Weights of a small transformer language model.
Architecture: LayerNorm before each block, rotary positions, no biases in attention or MLP, untied embeddings.
Training: a variant of Muon for these matrices, 762M tokens, 5810 steps.
MLP neurons of a small language model. Each row is named by its layer, matrix (up: input weights; down: output weights) and neuron, and shows model dimensions 80-207. Each number is 128 + 32 x the weight over its row's rms, rounded and kept within 0 to 255.
After each neuron's rows, "fires on" lists the tokens most often at its 100 highest values on Wikipedia text that the model never trained on.

L3.up630 [137 133  89 129 120 159  74 123 113 124  83 106 135 125 123 150 140 159 174 110 159 147 122 128 119 165 148 184  94 120 135 130  76  74  85 109 117 158 121 136 142 142 105 105 180  99 127 174  68 158 154 149 141  78  77 149 113 128  55 145  90 145 132 135 123 166 118  78  90 106 134 165 128  81 108 168  74 134 124 105 128 165 201 168 168 115 155 130 131 132 149  38 107 143 129 113 180 107  91 145 140 160  96 132  83 133 126 134 113 139 165 106 170  59 137 170 138 102 152 180 133 141  84  91 146 132 212 125]
L3.down630 [128 166 158 123 149  91 113  82 137 109 129 185 189  96 150 135 115 143 133 137  55 149 194 112 105  59 138 112 105 145 107 106 119 153 159 158 140 119 151  95 111 118 175 163  86 141 180 108 183  90 107 145 100 208 183 119 173 126 166 108 171 127  96 120 113 115 115 163 151 144 113 124 106 150 118  89 142 108 174 119  99 120 121  91 109 146  70 128 152 139  97 206 180 120 120 134 140 140 159 138 163 108 137 119 159  86 172  96 175 102 116 157 102 176  87 119  81 155 124  49 175 118 143 210 122 126  91 169]
fires on: "e", "ies", "en", "ision", "on", "ll"

L4.up583 [151  99 148 132 144 133 148  94 122 124 113 150 104 169 142 116 172 161 138 124 112 104 123 134  82  63 138 150  85 125 118 227  95  85 198  95 111  76 126 147 103 182 121 148 140 123 118 139 204 106 138 150  72 198 133 153 105 107 136 173  90 189 138 102 133 154 173 129 118  47 148 149 142 114 129 146 139 151 195 137 123 131 103  84 118  47 149  97  50 130  77  76  60 163  70 151 162 172 104 132 163 124 151 144 141 146 111 150  98 153 159 203 167 137 151 103 150  91  91 180  75 130 139 145 159  29 116 118]
L4.down583 [113 157 125 169 117 109  78 153 157  94 165 161 152 128 117 172 121 112 122  48 123 120 129 128 147 151  83 155 126  89 148  82  62  76 113 151 157 181 142 158 176 114 115 105  85 127 109  57 149 159 133  64 109   0 154 138 104 125 118 115  93 127 128 120 114 112  65  89  58 200 100 136 155 137 184 121 145 114  73 165 174 137 188 126  96 112 132  99 158 123 146 124 190  92 143 103 113 158 100 122 138 109 130 120 160 102  87 191 154  89  94 102 103 109 146 164 146 101 155 116 130 164 130  85 173 205 125 143]
fires on: ":", "4", " 14", " |", " 13", "ence"

L3.up105 [ 76 155 191  99 177 152 119  85 114 142 103 143 150 170  93 104 126 123 117 143 141 153 181 111 125  94  89 117 108 102  91 168  81 139  68 132 128 143 106 101 194  48 100 127 107 128  81 135 143 182 120 153 133 116 140 114 130 105 143 111 111 173 182  92 146 131 149 109 191  88  82 116 138  91 104 110  76 108 102 121 127  98 155 122 152 167 150 121 122  70 133 156 155 122 130 147 107 129 111 116 149  89 187 100 144 188 132 126  57 132 143 119 134 135 142  82 121 119  76 111 126 126  91 200 119 127  36 109]
L3.down105 [129 107 121 128  97  88 185 149 184  82 172  88 162 120 187 107 169 126 103 121 107 113 145 188 161 178 130 141 162  77 136  82 134 169  97 127 139 166 179 167  81 135 144 119 134 110 142 102 133  96 125 114 145 116 129 175  84 132  96 139 171 113 142 180 158 119  99 184 103  79 185 142 122 146 142 180 134 124 137 125 155 110  47  77 143 113 147 135 138 169 109 152 144 148 130 125 191 119 129 134 133 119  86 126 125 108 123  95 134  96 105  74  90 172 118 112 137 143 135 127 123  86 137  62 145 149 206 117]
fires on: "t", "an", "end", "l", "y"

L10.up557 [135 106 112  99 111 167 107  99 141 124  76 130 129 105 131 109 107 117 139 175 197 127 117  87 124  53  94 116 145 144 126  74 212 146 106 143  77 107 171 138  55  93 202  74 193  98 140 122 146 108 171 175 168 138 182  84  73 138 106 113 165 160 165 107  86 164 183 103 188 125 153 144 139 107 118 130 116 144 132 109 178 132 126 131 139 124 119 103 148 114 120 118 130 128 144 106 165 115 154 116 134 165 110 115 139 146 148 210 134  86 132 131 141 153 124  96  82 137 119  77 107 168 140 112 175  76  30 119]
L10.down557 [ 68  80 128 148 133  78 122 131  91 184 171 124 146  51 129 146 125 168 142  87 132 148 161 132 143 145 136 101 119  87 108 121  94 140 131 109 152 111 186 103 158 166  93 167  95 169 118 104 110  67  74 124 104 149 142  86 162 123 106 147 126  53 108  89 120 118 118 165 144 113  85 132  88 118 130 113 194 111 144 117 121  82 174 151 149  84 143 111 104 136 125 120  56 106 199 157 126 152 136 161 131 120 119 157 105 131 121  40 186 127 214 157 109 137 135 121 124 144 176 118 136 150  85 108 109 161 203  63]
fires on: ",", "rough", ":", "-"

L4.up30 [130 159 124 141 153 149 197 134 148 133  82 147 123 125 100 166 134 111 107 112 147 127 118 163 159  95 104 187 194 133 137 135 165 145 174 171  93 147 105 136 144 170 109 116 171  77 119 166 144 152 146 127 148 141 142 131 104 121 128 132 163 153 114 129 112 179  68 113 116 137 146 112  71  99 116 107 134  59 127  89 150 151  77 158  70 150 138 131 161 182  89 126 157 118 116 115 162 135 152 142  93 164 121 107  66 124 173 178 152  92 148 111 150 159  98 113 110 103 143 106 126 109 120 149 118 119 160 194]
L4.down30 [110 163 158 180 108 118 120 105 134 167 125 147 201 126 148 125 109 144 138 119 106 147 139 129  98 124 166 106 133 126  89  93 147  91  94  41 161 129 111 109 165 110 149 117  83 168 127 138  97 147 127 154 115 107 187  92  87 110 125 108 110 109 113  98 142 122 153 193 162 143 112 119 105 164 167 111 103 197 110 188 141  92 161 105 138 134  95  88 123  83 152 151 136  85 187 116  72 150  77 139 145  99 118 118 174  92  85  94 132 108 137 133 137  69 214 142 149 108 127 208 131 163  68 108 122 173 130 152]
fires on: "ic", "st", "ib", "ach", " of"

L3.up198 [182 135 133 165 109 145  75 102 162  74 104 168 128  62  91 145 185 130  54 163 130  85 116 124 160 120 144  88 136 136 164 120 112 104 110 125 139 121  59 160  90 113 117 144 147 149 156 116 158 106 147 164 105  80 137 157  94  86 142 129 139 123  80  76 112 116 160 126 126 153 129 118 189 133 117  84 100 124 150 109 153 104 192  89 106 111 160 149 139 164 120 143 111 109 132 135 126 135 130 126  92 156 126 127 179 118 108  89 100 127  83 139 153  90 121 165 162 102 130 139 111 192  96 135  85 127 185 167]
L3.down198 [106 125  83 138 102  99 189 129 109 132 125 115 136 165 188  96  91 116 175  90 155 180 128  67 103 127 109 207 139  96 118 163 119 162 140  91  95 134 134  94 181 183 150 114 119 145 149 169 100 177  59  72 172 147  89 139 128  80 160 158  92 112 166 160 120 162 118 109 177 124 119 155  47 103 139 188 170 173 124 146 154 105  96  97 122 112  77  93 129 129 110 111 144 160 140 163 128 144 149 116 152 112 131 146 145 101 115 185 144 120 155 115 151 119 187  87  90 171 182 133 162 112 101 138 117 139  69  94]
fires on: "l", "end", "st", "s", "e", "es"

L4.up969 [ 89 169 113  82 170 159 188 104 144 199 146 111 156 159 132 155 136  88 129  53  83  83 155 102 203 166 125 126 171 117  91 169 117  68 166 133  92 136 182 112 137 168 117 143 112 170 111 139 151 103 142 155 117  82 124 167 188 102 122  78 120 123 130 195 143  84 120 139 144  79 160 153 125 159 146 105 181 124 174  40  70 140 119 135 168 155  87 145 111 109  98  92 170 185 102 100  92 122 137 150 173 146 117 103  87 110 146 154 109 137 163  92 183 113 175 125 149 136  94 156 165 106  91 136 147  71 117  88]
L4.down969 [121 139 114 159 156 100 166 135  97 135 150 106 117 116 150  77 106 143 132 157 139 163 142 147 145 144 137 130 134 116 102  94 118 196 102 107 119 193 170 107  78 146 179 128 145 122 153 101 107  94 116 150 107 137 180  86 126  98  84 104 133 107 161 104  75 157  88  91 156 131  81  96  87 116 220  56 116 166 110 116  82  68 176 114 139 137  79 104 136 112  95 111 134 176 110 122 176 124 105 161 121 168 110 119 174  80 126 206 116  99 194  85 136  94 154  85 108 119 121  80 129 136 168 100  91 167 133 166]
fires on: "t", ",", " (", "ut", "\n"

L13.up132 [133  79 172 152 121  90 108 139 117 163 132  73 143  93 102 126 127 165  84 174 140 143  88 114 120 116 174  79 175 109 115  96 173 155 134 119 171 164 124 166  91  99 101  96 177 134 148  88 149 178 147  96 162  71 135 101 132 162 141 106 139 152 172  57 146 115 108  97 201 121 118 162 138  85  86 184 116  51 140 180 147  95  62 134  98 138 132 132 126 149 128 131 114 151 156 145 182 166 148  98 101 140  89 149  80 115 212 118 151  78 232  98  98 165 182 116  60 142  94 137  88 125  99 176 121 188  79 109]
L13.down132 [113 107 117 138 149 167 137 179 156 123  84 121 135 135 135 107 130  81 103 255 147  89 162 163  90 103 111  48 101 109 159  94 108 189 109 135 134 125 170  65 147 133 190 140  85 174 162 126 102 115 155 114  64 157 176 139 131 100  98 157 170 130 123 129 166 156  93 164 139  97 113 120 177  92 117  93 113 117 166 112  74 116  81  86 136  91 112 155 111  96 105 190 125 130  95 122 114 113 107 141 185 166 116 127 149 130  56 104 159 124 232  99 173 122 124 102 152 148 139 119 142 133  97 103 140 125 170 122]
fires on: ",", "),", ")", "-"

L5.up970 [ 82 113 130 150 213 149 152  89 140 137 170 193 128 135 124 115 172 137 159  84 137 121 142  91 174  88  55 143 145 140 113 138 115 149 122 185 120 159 104 170  88 136 133 107  82 197 150 132 151 114 109  77 135 112 139 120 115 162 143  95  87 152  49 151 105 118  80  58 170 147 172 144 154 106  95  92 142 134 174  68  76  67 162 180 121 153 129 153  62 124 101 105 139 145 133 126 110 116 138 171 128 116 160 111 132 104 147 135 150 131  99 115 205  45 152 107 102 124 122 168 150 185 102 108 123 114  85 158]
L5.down970 [129 119 134 153  97 108 135 155 150 124 126 196 200 112 159 226  59  39 138 147 171 123 171 171 175 117 165 128 149 166 131  84  68 141  89  88 111 159  91 104 117 124 123 218 128 109 126 108  96 167 108 125 108 108 223 140 149  72 126 136 101 108 127  47 131 202  90 124  92 125 106  75 124 135 101 116  70 105 121 170 144 141 134  93 108 116 114 145  77 122 147 129 147 120 112 140 121 105 143 124 141 143  89 116 131 113  86  88 121 188 143 171  77 151  94 161 117 188 136 121  97 152 209 121 140 128 160 157]
fires on: "2", "er", "ang", " (", "t"

L9.up333 [147  99  99 156 127 104 122 134  97 118 109 155 116 158 129 160 101 117 163 115 182 119 150 169 157  41 118  87  90 103 188 138 232  94 159 119 119 134 122 166  94 114 123 111 128  73  83 132 173 136  55 117 198 168 117 112  95  60 119 154 173 161 120  47 141 196 135 155  56 115 129 134 136 128 155  69 125 108 163 108 147 174 146 110 132 141 182 154 141 181 125 152 175 159 163 143 140 153  99  65 174 109 142 159  84 133 140 126  95 107 111 113 168 207 120 165 162 119 164 105 151 119 126 164 146 161  81 117]
L9.down333 [153 122 152 118 144 137 145 109 185 131 149 142 117  96 133 149  92  81 141 133  94 168 156 147 117 120  81 102 170 120 165  83 159  83 126 136 147 174 177  90 194 203 158 142 154 158 121 134 120  99 140  78  56 142 125 106 144 145 144 126 115 150 120 141  82 101 159 106  74 177 105 153  53 163  52 143 141 204 113  88 127 152 101 174 100 108 125 150 144  82 178 157 160 118 141 130  61  97 150 161  84 147 153  42 155 163 152 193 144 114 141 131  68 106  90  72 157 119 103 157 114  81 143 133 100  78 120 166]
fires on: "ing", "st", "a", "o", "ud", "s"

L2.up319 [ 78 160 144 127 145 150 168 104 110 142  78  90 113 114  90 119 174 146  44  94 160 151 149  53 137 131 106 146 128 115  85 154 105 158 166  97 161 181  83 172 136  91  92 143  92 166 127 114 171 150  60  93 143 192  86 116 111 107 138 170 158  98 155 124 160  84  62 102 132 143 192 145 128 164 138  89 129 138 142 122  99 153  28 148 171 107 130 123 122 101 129 154 123 125 153 129 129  70 152  84 135  62 103 116 121 161 134  98 115 128 154 108 116 152 128 152 151 110 128  72 102 152 130 141 115 121 137  97]
L2.down319 [174 152 147 168 104 119 112 147 134 102 155 196 160 181 170 112  76  53 180 107  68 118 108 161 137  90 130  91 140 104 145 134 133  81 163 152 109  77 154 113 109 125 192 114 184 107 142  93  88 116 156 137 107  65 143 162 129 155 107  99  96 143 105 155 127 164 206 121 148 157  97 137  93 116 165 168 136 145 140 114 135 133 177 121 112 153 142 100 155 117  90  98 111  81 165 128  81 187 131 234 100 182 177 127 171  76 134 131 147 142 130 165 162 137 158 126 109 182 136 169 138 123 115 139 138 131  96 114]
fires on: "es", "y", "it", "ion", "le"

L9.up241 [ 98  75 130 167 127 144 150  76 142 117 112 138 131 115 169 196  84 114  93 135 135 181 149 118 145 216 121 150 151 163 154 156  95 133 135 131 128 157 115 173  82 150 125 110 128 138 135 107 114 128  88 126 147 187 117 156 160  75 114 107 121  83  73 106 116 177   3 163 154 148  67 165  99 136 128  95 134  95 123 135 108 113 148  97 184 168 127 103 106 171  73  99 101 131 145  93 128 143 115  96 126 140 154 167 104 158 133 107 140 187 149 109 139 133 173  66 174 173 149  74  89 188 191 134 131 100  73  97]
L9.down241 [152 140 139  73 119  70 131 149 109 153 159 120 110 103  75 160 166 173 158 204 140  60 122  78  81 122 179 107 141 126 106 108 171 128 118 147 110 120 123 122 142 138 141 134 180 100  94 135 115 161 153 146  87 231 117 118 123 145 123 150 132 121 152 125  85 144 191  80 132 125 107 102 106 159 127 161  77  92 115  80 112 170  84  83 100 127 123 134 176  82 172 112 150 145  91  99 119 140 141 108 148 151  90 117 115  94 122 119 139 112 103 173 125 129  79 153  24 107 105 105 209  83  80  98 120  77 128 137]
fires on: "\n", ".", "ac", "\""

L5.up167 [155 126  98 136 108 124 143 139 113 166  62  99  81 108 135  89 117 102 114 107 129 114 149 107 121 161 124  91 100 191 133 111 165 166 143 145 137 119 151 128 167  71 193 227  72 101 152  96 150  80 138 138 122 172 144 134 133 161 100 119 168  92 115 152  83 133 157  97 114  96 152 143 119 130 154 146 154 152 147 125 126 139 145 150 194 118  79 135 145  80 129  76 123 151 153 142  87 125 109 109 175 108  51  91 187 116  92 115  12 155  76 120 159  88  87 125 116  89 129 208  74 126 145 125 113  74  70 151]
L5.down167 [ 86 106 135 186 107 125  94 145 166  86 170 141 188 141 109 167 179 180 137  89 127 196 122 132 165  94 186 120 136  97 137 158 101 124 149  74 176 115  93  61 129 153  82  49 130 171  98 165 139 120 120  83 166  93 109 139 104  77 166 139  89 153 148  91 137  73  65 151 132 153  88 142 129 172 138  91 139 113 130  95 177  92 125 147 134 143 172  89 139 142 103 138 127 101  96 118 159 144 137 139  66 147 211 171  86 116 147 150 212 102 202 154  96 114 133 153 153 105 167 132 120 146 140 124 125 158 104 106]
fires on: "ar", ":", "am", "A", "f", " season"

L5.up828 [ 99 168 104 181 154 151  75 115  77 114 114  70  70 121 138 112 123 173 126  97  87  94 146  82  92  79 176 152 123 130 115 144 126 175 149 135 151 138  72 129 154 154 122  88 126 114 172 137 109 120 139  89 121 156 161 135 121 166  90  81 122 185 154 134 117 112 138 102 204 126 153 128 132 105 139 175 108 120 102  58 138 119  86 170 134 128  80 159 141  93 138 132 105  61 126 146 185 102  98  86 134 144  46  86 111 139 147  59  84 166  83 155 126 138 128 173  97 172 120 126 107 157 110 147 120 116 145 183]
L5.down828 [113  85 116 111 132  78 177  99 195 112 134 160 138  93 112 135  84 159 191 182 142 146 151  98 129 150 117  81 153 185  99 125 134  46 145  98 157 102 150 148 119 119 133 194 139 124  93 168 116 107 119 105 137  94 163 102 167 113 115 148 130  89  66 124 163 156 140 111  84  72 137 130  64 119 143  78 145 163 191 190 173 105 139  90 168 127 198  81  69 156  99  75 119 196 103 144 124 136 155 164 129 167 130 112 103 162  71 173 172 141 187 111  96 104 108  96 145 133 155 100 104 145 189 151  82 136 128 120]
fires on: "oin", "oc", "er", "il", " by", "ist"

L9.up553 [ 70 153 126 130  93 162 132 165 155  94 128 145 102 131 122 160 102  99 196 112 135 146 112  67 129 144  76 128 188 126 158 116 119  53 162  84 111 124 120 139 140  52 150 149 138 139 114  94 152 121 140 199 169 154 111 177 132 204  85  99 178 110 119 142 126 186 114 158 204 114 186 160 157 158  66  70 127 115 137 198  87 121 136 135  96 110 164 101  97 104 154 105 149 107 180 130 135 117 126  86 132 119 139 191 133 156 135  93 111  88 137 145  89 103 118 146 141 119 151 143 113 173 111 154 116 119 140 107]
L9.down553 [122 121 154 135 107 184 151 119 119 142 124 162 101  64  94 103 152 149  86 123 108 171 117 162 101 131 120 148 129 136 109  99 139 134 150 109 138  95 140 161  76 127 103 117  90 152 111 127 149 164 105 136 175 163  95 120 135  53 151 172 134 118  93 140 113 127 103 100  86 121 112  68 165  87 134 193 141 135 117 151 102 107  52 144 116 133 106  94 157 120 107  92 119  96 103 150  69 119 117 153 121 127 160 143 149 103 132  98 140  89 117 133 181 128 120 112 199 150 194  93 141 134 106 107 132 144  87 147]
fires on: "e", ".", " of", "id", "et"

L2.up332 [114  86 103 149 135 149 149 108  50 127  86  91  85 110 166 152 130 154  59 166 118 114 149 151  82 100 183 162  73 149 108 108 173  97 135  83 132 119 143  83  53 116 109 107  86  49  79 119 166 215 180 112 115  96 121 148 165 141 130 143 148  93 140 116 133 101  95 137 128 128 121 105 123 108 181 130  88 139  69 130  83 174  91  63 129 132 121 101  98 167 142 135 132 221 179  80 139 171 110 148 134 100 110 151 156 150 170 127 108 110  81 150 183 151  80 121  86  98 173 128 156 146 100 133 162 147 142 139]
L2.down332 [137 134 124 124 128 162 129 115 193 129 146 209 190 118 107 122  97 111 221  92  93 125 126 118 151 159  92 116 166 167 173 123  70 146 126 170 123 117 100 162 158  96 151 151 140 162 137  70  83  99 110 130 136 111 119 124 194  99 130 121 109 149 126  96  83 133 161 159  92  91 131 161 170 138  94 129 150 117 176 120 196  78 164 166 101 124 131 101 183 143 111 143  71  57  92 169 139  89 169  76 102 137 159 117 118 126 126 121 152 129 178 112 119 130 186 117 156 147 116 128  90 105 109 134  71 118 118  98]
fires on: "s", "et", "l", "ey"

L7.up226 [125  88 154 115 152 111 150  71 123 154  93 138 142  91 100 123 119  93 159 170 136  89 147 127 102 113 106 143 124 175 177  64  85 174 136 141  71 114 113 151  97 158 147 128 128 151 134 101 111  96 141 155 115 132 154  89 150 118 145  94 177 145 111  88 183 130 116  93 210  59  97 107 123 114 156 156 163 116 144  65 132 103 127 144 196 132 181 130  92 101 118  73  60 185 166 122 152 147 124  96 127 158 111 161 173 113 110 114  99  77  98 131 154  94 129 122 205 160 166 217 122 110 124 132 167 127  90 136]
L7.down226 [112 151  80 100 100 167 131 216  97 123 125 123 120 140 164 139 120 149 116  79  88 158  98 133 126 117 168 130 107 110 123 181 100 123 160  84 151 175  78 113 151 166 138 126 154  99 130 163 116 146 135 100 160 152 140 156 113  87 177 169 158 131 144 154  67 121  95 152  94 155 187  90 154 143 112  97 104 148 117 150 136 198 169 121  79 140  72  74 126 138 162 142 147 121 119 145 110 121 135 141 129 123 133 130 135  91  72  93 131 136 104 187 143 132 109 166  84 105 101  61 165 142 152  97  74 139 174  41]
fires on: "B", "a", ":", "f", "if", "ad"

L5.up254 [139 130  80 131  78  92 158  61 152  99  48 129 123 153 126 116 134 141 137 215 162  51 125 130 182  86 157 163 124 113  82  89 118 152 174 129 115 108 106 113 163 142 142 151 108 133 107 126 165  81 141 103 143 169 159  87 187 129  98 102  94 175 157 132  50 173 208 142 117  70 109 172 146 119 144 143 116 111 130 140 136  85 170 132 130 161  98  89 156 144 124 133  87  84 105 145 138 156 122 110 100 114 126 125 203 122 137 110 130 136 176  76 178 170 193 125 100 138 157  71 133 134 177 152 193 113 120  84]
L5.down254 [102 132 141 124 148 166 106 116 173  80 156 119 140 141  53 174 138  80  98  94 124 125 100 126 103 191 174  88 100 174  94 107  87 100  69 117 131  86 129 137 142 120 132 125 113 113 141 123 130 135 137 117  72 166  84 183 135 118 138 171 122  93  70 132 119  97  86 115 118 157 174 104 110 118 170  99  69 141 110 142 171 136 104 123 136  90 140 144  47 127  79 127 131 128 138 102  97 132 143 150 158 142 146 138 118 109 159 138 149 114 112 127 151  72  75 129  95 165 125 171 108 138  98 110 101 133 130 163]
fires on: "h", "ual", "b", "al", "ular"

L3.up227 [121 107 103 122 149  91 141 108 102 146 141 163 119 135 190 112 155 129  73  38 174 146 105 132 147 171 102 121 128  79  48  97 119 171 124 102  83 126  88 186 105  75 151 157 121 162  65 141 129 143 169  87 178 111 138 162  97  84 166 127  85 164 168  82 110  75  99 118 146  37 160 106 152 173 121 146  78 118 176 103  91 146  57 136 160  81 178 164 125 183  88 139 115 130 113 104 135 143 115  98 158 145  88  85 143 142 148 150 120 174 110  99 105 126 172 119 146 116 111 127 139  96 166 174 111  90 179  94]
L3.down227 [ 98 182 120 163 139 189 123 194 140  76  85 127 120 105 122 128  95 142 222 150 103  93 114 165 108 106 102 108 131 118 105 177 121 106 153 161  94 101  88 112 169 187 103  94 137 136 210 141 112  53  60 136 117 136 112 112 160 110 132 130  78 162 169 139  90 159 102 135 132 187 111  98  72  91 105 159 147 183 103 140 137 119 108  97 130 116 106 127 184 106 139 124 153 145 152 143 137 101 181 115  99  92 132 188  85 130  65 186 118  83 122 152 149 149 166 125 125 143 113 120  96 185 132  85 209 131 130 131]
fires on: "es", "s", "le", "e"

L9.up687 [ 74 145 182 156 194  99 124 189 135 165 113 169 165 164 150 105  95 103 122  77  90 120  98 166 130 164  81  74 117 134 166  95 153 123 137 142 107 133  64 111  73 146 120  93 150 159 167 133  95  83 115 142 140 148 134 176  93 141 137 138 184 147 144 173  96 164 166 127 179  65 130 116  95 147 170 133 143 117  84 136 126  54 149 105 148 115 199 180 176  94  95  71 108 156 101  88 151 135  72 152  77 104 146 151 169 105 146 138 158 178 153 130 163 132 173  84  83 122 179 123 146 133 114 160 132 185  93 127]
L9.down687 [133  53 125  84  83 122 177 137  99 105 116 121 208  98 138 162 124  42 137 191 172 128 111 166 157 124 124 168  83  66 102 103 116 198 133 111 126 133 139 114 132 117 143 129 166 143 127 129 105 115 118 154 129 155 121  95 140  90 171 114 148 132 151 117 158 109 159 115 126 114 181  81 137  93  79 118 114 121 164 185 152 130 144 134 112  95 111 139 179 126  73 133 110  71 169  89  84 143 134 168  95 169 182 155 150 136 146 185 120 134  46 156 117 141 140 136 167 114 148 124 111  96 111  64 158 121 133 117]
fires on: "s", "ing", "es", "re", "ll", "ed"

L2.up549 [152  98 136 124 104 127  88 146 188  75 148 125 118 142 153 110 117 116  82 158 147 123 120 139 143 146  86 139 139 235 134 106 187 120 159 135 157 150 148 179  94 146 196 158 181  79 143 102 123  97 125 150 127 103 106 153 136 121 113 171 104 138  98 103  86 148 152 143  85 130 143 118 172 167  80 126 126 135 136 121  96  64 177 103 146  90 119 123 174 191 103 110 162 187  82 140 113 129  99 141 100 127  92  75 149 141 117 100 135 113 132 132  96 113  95 131 181  84 161 117 126  58 141 149 118 103  97 119]
L2.down549 [117 153 126 152 126 147 151 141  79 192 114 150  91 103  90 150 146 128 191 122  86 126 144  39 118 118 150 119  94  20 155 192 105 139  89 140  90 102 122 127 136 128  95 120  86 198 102 172 158 105 116 113 127 159 149  89 122 131 152 139 172 135 164 136 146  82  83 142 137 138  94 148  66  96 106 160 135 147 121 105 134 165  90 166 111 151 132 118  82  82 151 159 103  68 130 100 124 152 183  93 163 111 129 183 121 133 109 138  54 119 143 140 134 131 188 128  84 174  82 132 142 147 108 139 134 157 114 145]
fires on: "a", "id", "ug", "erson", "es", "l"

L3.up719 [120 102 105 141  77 126 143  95 162  73 142 125 125 149 146 154  90 111 178 150  97 131 185 121 160 135  95 103 163 147  95 129  87 184 153 110 110 150  92 154 128 184 155 156 109 133 121 101 122 111 107 128  86 119 106 162 184 116 142 150 135  99 161  93 133 224 122 169  87 110 132 173  86 141 149 124 145 178 161 129 112 110 137 139 116 216 129  66 138 129  70 113  71 115 108 111  64 124 154 101 145 105 102  71 129  61  85 105  87 143 163 113 148 100 129 142 152 120  98 118 118 139 102 158  65  79  25 155]
L3.down719 [133 144 145 119 157 107 147  92 171 113 100 159 125 133 111 181 101 179 140 225 170 159  92  99 125 124 206 113  99 121  98 100  85 111 130 142 121 171 107 168  43 138 191  98 125 168  99 148 102  70  64 149 144 243  87 110 205 124 159  83 108 110 180 120  83 155 127 136 123  80  74 148  75 134 121 104 105 139 128  61  90  93 131 118 129 166 160 105  76 138 111  87  78 124 133 131 141 143 160  80 145 135 139 133  80  80 101 117  89 114 200 120 103 130 180 117  61 134 126 129 186 118 146 192 109  78 111 143]
fires on: " and", "\n", "als", ",", "\"", "al"

L4.up279 [153 118 131 157 143 135 141  80 180 112 149 105 134 193 167  78 118 149 111 109 138 137 154 138  77 187 186 145  99 129 127  85 115 118  72 119 115  86 111 116 152 140 207  68 126 179  75 191 144 137 104  63 168 107  78 131 111 116 165 178 121 152 142  73 142  48 189 193 130  84 116 115 119 115 133 131 111 190 153 120 151 149 115 172 100 113  30 138 180 173  91 155 177 134 105 161 146 163  70  99 130 116  82 120  93 167 123 131 116 103 113 131 106 118 201  93 165 122 106 157 164 103 115 142 151 176 187 113]
L4.down279 [110 149 113 118 129 117 127 161 106 110  91 141 134  82  86 129 154 134 194 139  83 151 111 118 120  57  83 119 168 138 111 126 132 120 181 125 154 130 114 122  62 137  51 182 147 112 156 120  92 119 180 167  92 176 170 134 121 135 149  41 121 113  97 176 104 206  70 104 114 150 135 173  97 142 144 131  98  95 117 141 128 156 168 100 168 108 138 111 101  54 159  92 114 166 159 103  92 108 142 169  70 159 124 125  97 143 172  80  92 157 155 146 153 148  83 125 121 212 135 129  76 129 116  86 141 114  85 103]
fires on: "ay", "e", "end", "le", "ong"

L2.up902 [ 87 145  93 160 122 120  79  94 159 190 144  70 121 140 113 129 133 106 156 168 178 136 154  86 157  39 126 144 127 130  54 164 144 109 106 117 118 185 146 166 128 149  85 132  58 126 144 155 139 174 135  47 102 167 151 143 141 166 104  94 129 147 157 103 138 182 162 154 147 151 110  95  69 130 123 186 119 136  98 100 109 108 139 108 121 122 172 118 119 136 137 165 153 141 163 167 140  92 172 107 104 210 123 143 166 194 122 172 155 137 117 114 154 172 134  64 149 111 112  93 200 108 127 153  80 158  76 148]
L2.down902 [132 123 179  58 127 135 172 155 131  60 134 146 133 137 130 106 132 145 118  97  98  98 125 188  77 219 121 144 130 124 180  92 115 156 122 106 131  91 116 122 142 106 169  78 167 174  98 125 132  92  86 213 173  43 127 140 134 108 132 150  86 153  60 161 146 122  93 100 100 112 164 173 183 123 148  85 151 158 137 106 138 205 125 145 144 118 101 105 117 100 156  91  89 137  83 112 130 156 129 177 149  82 114 110  98  98 141 143 142 145 102 130 113  99 146 173 121 151 139 172  79 173 101 113 166 118 156 119]
fires on: "e", "all", "ound", "ome", "on", "p"

L4.up601 [163 149  74 101  84 116 116 117 121 151 162 135 126 142 138  77 184  86 181 151 133  81 161 114 125 130  96 148 141  95 106  75 131 140 129 130  74 107 153 141 169 146 157 106 106 112 163 158 173 142 158 112 131 118 166 183 146  88 118  97 132 137 104 133 141 123 138 132 124  97 160  77 133  93  89  76 154 171 177  77  60 147  91 144 108 123 113 136  85 123 104 138 172 181  80 158 120  95 105 108 111 181 179 111  96 170 142 166 128 124 139 155 156 110 165 169 103 195 101  93 166 146 164  90 102 130 110 117]
L4.down601 [168 129 121 159 158 103 172 165 110 162  36 109 127 104 127 100 114 160  84 112 105  94  85 128 115 104  95 151 141 145 127 165 138 123 121  85 181 164 203 132 146 121 105 158 136  84  78 143 179 112  87  97 148  69 131 170 121 131  66 122 100 177 166  89 128  77 112  99 156 201 140  85 135 121 119 121 125 137  68 104 122  97 164 106 114  99 103  63 125  88 181  69 127 132  95  93 128 127 181 156 124 173 171 113 143 121 130 121 103 138 111 102 160 128 123 166 119 113 121 157 113 164 108 191 101 112 135 172]
fires on: "ific", "\n", "t", "|---", "st", " also"